Part of a small language model's weights.
Architecture: LayerNorm before each block, rotary positions, no biases in attention or MLP, untied embeddings, attention and MLP in parallel.
Training: a variant of Adam for these matrices, 727M tokens, 5545 steps.
MLP neurons of a small language model. Each row is named by its layer, matrix (up: input weights; down: output weights) and neuron, and shows model dimensions 32-159. Each number is 128 + 32 x the weight over its row's rms, rounded and kept within 0 to 255.
After each neuron's rows, "fires before" lists the tokens most often just after its 100 highest values on Wikipedia text that the model never trained on; "fires after" lists the tokens most often just before its 100 highest values on Wikipedia text that the model never trained on.

L20.up276 [159  73 120 161 110 168 117  99 156  76 170 113  61  92 129  92 127  98 182  81 137 135 147 108 164 127 116 108 103  78 131 155  79 129  94 107 157 136 135 118 158 132 171 177  95 145 113  95  75 127  95  55  80 112 146  86 105 154 145 174  92 176 127  76  96 104 160 123 164 163 111  91 112  92 129 138 134 120 162  90 158  85 137  87 133 138  91  67  92  98 156  75 155 128 155 126 110 151 179 110  88 103  95 114 110  86 139 144 173 133 104 154  87 138  91  95 147 186 153  86 104 124 152 122 150 131 170 124]
L20.down276 [135 104 129 142 171 115  34 119 140 121 133 144 104 125 114 117 171 130 134 172 134 203 107 136 162 140 109 115  70  58  68 147 117 126 135 100 111 154  97 150  85 111  75 138 126 103 135 113 110 133 150 135 162  91 133 131 159 134 157 121 157 144 138 109  89 167 126 130 218 107  88 137 116 123 140 191 187 157 128 122 125 183 164 153  90  81  93  72 122 124 129 108 104  84 134  96 135 180  67 129 157 127 207 126 151 116 181 130  97 101 136 181 163 121 104 152 176 131 119 121 119 146 117 125 161 171 164 118]
fires before: "8", "5", "4", "7", "6"
fires after: "9", "–", "0", " ", "8"

L13.up674 [112 113 124 136 148 133  73 113 165 119 112 120 130 114 138 145 129 143 134 150 101 146 151 106  99 146 132  78  89 158  56  61 115 107 135 117 109 163 149 133  85  94  93 133 174 116 154 160 131 105  99  67 132 127 212 135 114 112 167 165 141 136 115 143 125 130 226 127 103 117 111 128  72  93 114 173 153 196 151 118 124 110 147  74 106 131 115 155 137 203 138 162 130 117 102 174 152 137 133 119 127  70 104 148 113 181 175 117 144  97 181  79 149 114 112 128 141 153 121  52 131  12 146  87 135 106 127  98]
L13.down674 [153 120 162 121 143 142 113 150 171 100  96 141 200 119 126  87  68 100 152 116 137 168 139 133 129 136 123 140 111 139 140 144 129 123 131 144 135 126 154  83 119 150 114 125 120 102 137  77 136 167  73 109 127 140 143 148 111 159 116 127 134 121 123 119 170 123 129 155 130 106 149 123 105 131 173  83 109 136 170 116 118 115 132 149  86 106 124  84 130 126 163 155 119 121  77 109 144 125 138 143 143  91  80 134 107 124 132 116 128 111 120  91 131 124 112 137   0 112 178  70 135 161 152 149 136 110 120 146]
fires before: "\n", "-", "==="
fires after: ".", "==", "===", ")"

L4.up361 [125 172 169  96 139 126 114  98  55 142  96 118 134 162  90 105 144 143 156 160 159 145 145 146 155  99 109 100 168 135  80  85 127 179 159 109 173 159 115 140  78 103 109  74 138 118 116 120 129 138 157 114 159  85  72 131 150 136 149 144  94 135 121  95 115 170 163 141 126  96 129 144 101 185  71 141 132 161 139  97 136 119 148 139 139 137 202 164 122 139 170 167 103 103 187 110 134 165  89 168 104 115 167 121  98 167 151 118 135 121 127  52 121  61 126 105 110 139  72 117 203  93 177 149  80 122 103 137]
L4.down361 [141 128 171 139 164 139 132 137 109 140 165 131  74 117 140 148 176 160  95 177 139 129 137  81 122 103 128  87 140 146 164  84 137 184 133  83 162 199 131 143  87 108  93 159 164 148 107 190 116 120 105 155 100 115 143 122  93  87 150 151  92 114 168  96 148 134 105 148 152 152 151 105 120 158  97 125  82 154 117 107 156  63 155 132 135 116 135 145  70 117 161 197 151  96 204  97 142  96 119 116 180 141 149 113 127 208 136 158  80 131 138 115 130  98  94 114 116 123 101 190 136 157 118 169  81 111 125  94]
fires before: "\n", "---|---|---|---|"
fires after: ".", "|", "\n", "---|---|---|---|", "|---|---|", "|---|"

L20.up572 [122 114 130 166 142 125 188  49 146 108 117 132 100 119 140 104 138 144 116 120 111 110 127 151 131 116 112 138  37 156 105 147 108  84  88 129 104 124 146 155 120 102 140 102 152 153 100 120 144 107 136 120 171 127 121  93  70 223  97 136 149  87 156 136 151 118  76 106 178 111 170  98  57 126 170 128 140 135 138 140  88 165 166  46 111  94 112 152 132 111 151 119 128 152 178 116 158  93 143 117 103 135 113 161 123 111 143 153 115 104 102  70  92  98 187 149 125 134 136 189 117 159 137 130 157 157 188 137]
L20.down572 [133 208 145 120  93 124  49 116 199 162 112 135 144 120 169 185 149 150  61 124 159 127 142 134 139  97 159 105 148 148 155 132 178 165 144 151 138 114  26 114 142 124 168 140 111 171 152 153 135 175 104 142 103  80 101  98 145 109 168 127 108 188 110 105  93  32 152  83 118 145 105  77 135 148 109 142 118 154 167  85 106 109 130 125 183 134 116 163 107 129 175 141 118 161 158 100 156 166 138 113 123  88 157  84 122 158 112  75 116 110 144 143 124  82  91 169 196  89 115  66 151 137 151 116 104 122 118 162]
fires before: "1", "0", "2", "ton", "ung", "3"
fires after: "2", "0", "–", "9", " ", " Bra"

L4.up99 [ 56 123 100  73 130 184 122 107  76  78 109 105  70 144 114 109 125 199 122 140  97 214 139 120 131 168  84 134 139 149  59 122 107 139 169 125 108 108 122 146  78 122 160 142 128  92  99 157 104  98 101  53 167  94 125 141 102 120 135  97 145 195  85 158 100  63 163 111 180 104 105 124 144 146 174 127 116 145 116 155 126 160 146 146 101 143 141 200  67 190 133 146  99 124 135 108 112 143 143 167 146 142  79  97 140 118 144 107 124  94 182  91  85 121 138 148 172 148 151 101 154 127 127 138  99 128 135  93]
L4.down99 [156 102  86 155  80  73  71 120 149 121 136  96  98  50 154 166  96 128 132 133 154 134 150 111 165 104 149  68 111 119 154  85 162 120 121 101 124 134  93 109 146  82 154 126 100 166 108 110 170 149 157 181 149  61 163 132  93 117 142 129  75  63 147 103 109 140 143 141 151 137 143 125 120 140  85 164  72 121 113 141 158  72 119 124 140 116 174 156 208  99  81 135 134 180 134 141 158 118 138 116 155 157  97 126  85 139 144 181 152 161 117 144 139 107 119 140 156 146 166 149  85 103  89 184 121  59 131 132]
fires before: "\n", "born"
fires after: ".", ".\""

L20.up416 [112  93 114 133 122 134 113 109 147  91 128 104  87 105 127  86 104 168  83 184  78 123 119 125 107 127 137  74 101 174 144 102 111  71 109 150 108 137 182 134 107 173 131  81 121 113 106  96 103 168 122 133 130 147 125 120 107 196 144 153 115 146 133 230 122 142 170 160 164 105 135 145  78  88 189  91 120 151 158  85 151 116 138  91 117  89  95  46 135 127 143 110 186 149  72 139 158 143 165  92 118 167 154 129  92 122 130 144 119 132 206 117  52 159 192 144 148  84 167 106  99 145 113 169 144 146 155 153]
L20.down416 [123 176 160 132 145 104 133 162 138 196  99 116 119  74 168 131 141 123 103 103 150 110 151 121 139  84  58 114 132 127 106 111 169 151 140 123 118  98 110 116 159 154 147 127 175 159 114 153 155  99 114 151 135  97 104 142 144  96 122 125 169 109 108 139 130  95  89 112 121 209 102  93 129 155  60 111 121  93 112 126 126 128 155 151  97 161 143 144 110  97 103 157  45 144 189 117 151 133  67 115  98  98 130 148 144 161 139  77 160 114 103 116 130  92 145 148 222 157 106 155 140 107 170  90 128 173 150 159]
fires before: "0", "1", "ent"
fires after: "2", " ", "0", " Gra", ".", "–"

L11.up172 [165 106 145 117 121 125 167 146 152 158 125 147  96  60 127 184 129 116  84 130 141 106 114  91 134 120 116 104 137 131 118 102 132 134 157  70 124 113 163 105 117  46 115 111 147  94 106 144 175 135 106 171 147  99 168  91 178 122 130 133  83  97 118  88 119  82 192 127 101 166 165 111 172 166 102 118 104 148 133  88 140 118 168 117 119 108 104 149 158 149 149 115 146 118 129 111  99 137  82  90  83  47 181 124  88 111 141  95 147 130 138 154  82  86 135 121 146 111 149 139 118  46 117 116 106  81 127 168]
L11.down172 [ 54 145 131 144 119 159  84 108 119 121  86  76 109 162 159 111 110 139 152 181 104 148 120  77 132 137 126  97 123 191 150 175 106 150  73 151 168 106 117 153  87 135 182 129 160 135 115 123 142 137  90  97 104 120 127 123 160  86 163 120 163 114  64 204  91 123 116 136 145 103 130 116 138 151 133 119 118  82 104 150 107 193 100  98 139 132 157  93 130 104 111 146 113 169 102 165  92 123 145 145  90 161  59 166 211 132 133 172  85 160 177 139 137  90 104 135 106 142 163 151  60 145 228 116 126 125 146 130]
fires before: " ", "0", "2", "3", "5"
fires after: "1", "2", "3", "6", "5", "8"

L8.up277 [ 71 126 112 126  92 170 130 103 127  76  83 144 130 123 135  99 128 124 169 116 130 131  80 138 160 109 110  78 117 163  56 139 135 130 179 125 101 148 169 192 132 109 159 133 126 110 118 120  36  76  99 128 147 111 146 169 106 144 140 115 125 127  92 114 218  76 165 132 103 134 187 156  85 116  91 124 147 121  79 102 161 101 139 162  93 137 124 150 103 139  94  99  87  93 103 130 143  72  99 140 129 129 134 154 121 105 173 238 158 177 124 163 158 141  87 155 113 127  83 170 154 149 180 101 183 196 165  75]
L8.down277 [192 158  85 163 121 135 125 165 127 181 194 104 120  88 115 193 127 128 142 140 123 114 154 143  89 134 155 109 112 142 200 145 155  95  67 122 106 153 136 128  87  83 168 171 120 113  92 117 125 147 145 130 132 112 180 150 142 106 212  99 131 115 107 118 117 130 138 119 169 157 135  91 152 136 126 115  73 155 147 138  62  94 161  85 144  48 191  87 117 120 183 118 123 102 124 110 179 146 113 152 115 178  93 100 147 170 146  62 138  62  85 110  98 148 158 133  80 173 145 101 125 162 143 106 153  97  94 171]
fires before: "\n", "ter", "cu"
fires after: ".", " ", "Car"

L4.up622 [113 135 112 155  89 143  93 111 164 107 142 154 118 118 136 155 163 156 172 113 113 147 101 137 153 193 126 122 150 123 161 145 131  80 110 114  98 140  79 174 103 118 133 126 122 115 137  77 101  84 159 124 136 120 116 141 107 143 152 136  77 154  80 116 177 151 188 119 122 125 139 152 168 176 148 118 141 237  98 139  97  93 146  83 147 121 157 154 112 136 135  89  73 113 126 108 137 176 116 117 159 111 117  91 140 169 154  97 131  82 104 103 134  98  85 157 149 179 135 119 191  78 172 117  85  94 122 116]
L4.down622 [176 100  58 138 108 138 112  85 134 187  89  97  54 142 115 132 131 165 167 136 151 153 136 124 141 166  87 130 129 116 188  93  96 108 106 145 110 136 142 155 101 127 132 146 168 155  92 100 177  79 176 126 159  76 117 135 109 133 123 148 116  70  93  76 133 146 214 186 132 185 117 123 154 154 174 101 121 124  88 120 162 121 138  93 184 169 158 138 115 120 140 135 125  87 125 112 116 179  96 113 126 203 170 147 116 162 105 129 159  90 145 105  74 170 153 101 158 132 163 151  84 104 121 160 118 109 142 113]
fires before: "\n"
fires after: "."

L5.up21 [ 56 118 112 117 126  90 176  91  92 100 121 135 130 149 104 133 158 193 139 127  71 169 138 147  96 170 187 126 104 135 104 148  52 134 131  79 149  94  88 126  93 160 135 154 173  61 116 162 121  89 121  46 157  94 132 124 150 144 157 106 112 161 120 142 212 144 129 109 140 176 134 147 126 100  96 153 119 142  90 166 163 135 118 119 137 190 142 145  99 203 125 168 141 130 132 149 153 184 176 133 132 115 111 145 122 112 162 148  99 155 124 109 140 101 104 150  82 149 185 107  68 143 148  55 153  78 135 113]
L5.down21 [121 135 151 135 116  85 163 170 100 131  98 145 217 124 123  86 121 120 168 132 133 183 143 128 132 136 156 139 121 127 135 124 107 138 116 139 157 139  84 138 152 173 126 174 131 133  96 161 144  55 109 152 153 127 134 154 149 127  77 135 137 100 104 131 141  79  59 144 103 115 108  74 108 123 113 132 101  83  82 108 164  85 121 148 125 142 175 106 141 147 145 188 147  99 133 133 158 124 135 108 151 148 133 152 121 179 148 137 153  76 126 107 173 143  56 121  15 130 153  85  97  95 104 106 205  67 145 135]
fires before: "\n"
fires after: ".", "\n", ".\""

L22.up488 [ 72  98 123 127  98  97 111 114 186 118  78 136 125 166 167 111  99 136 149  96 104 145 127 149 141 105  92 165 150  97  76  85  55  81 164  88 148 162 134 114 138 122 126 119 182 119 214  93 128 126  82 135 139 143 163 137 205 152 138 146 138 128 132 132  92  84 190  86 115 152 115 149  89 114 187 156 107 193 206 133 117 146 140 147 107  94 172 113 126 143 142 124 111 148 108 139 163 130 117  99 145 101 127 186  88 143 137 127 203 162 158  91 116 123  97 141 132 125 180 147 120 160 145 162 154 186 129 192]
L22.down488 [176 130  93 134 171 168 121 164 106 100 143 144 151 134 167 147 141  74 151 113 134  53 129 146 131  82 173 126  88 117 142  91 173 139 110 167 130 153 154 138 102  78 112 139  90 169  79 102 111 134 105 125 113 148 156 117 149 148 124 158 126 207 171 156 141 101 101 136 165 167 121 124 185 189 120 118 200 109 129 146 106 112 132 108  65  89 106 129  95 111 119 102 153  95 163 141  79  95 173 134  94 105 154 154 138 150 160  68 103  72 112 113 184 120 164 167 116 124  88  86 133  81 113  97  92  83 191 100]
fires before: "|", "-", "\n"
fires after: " |", "\n", "---|---|---|---|"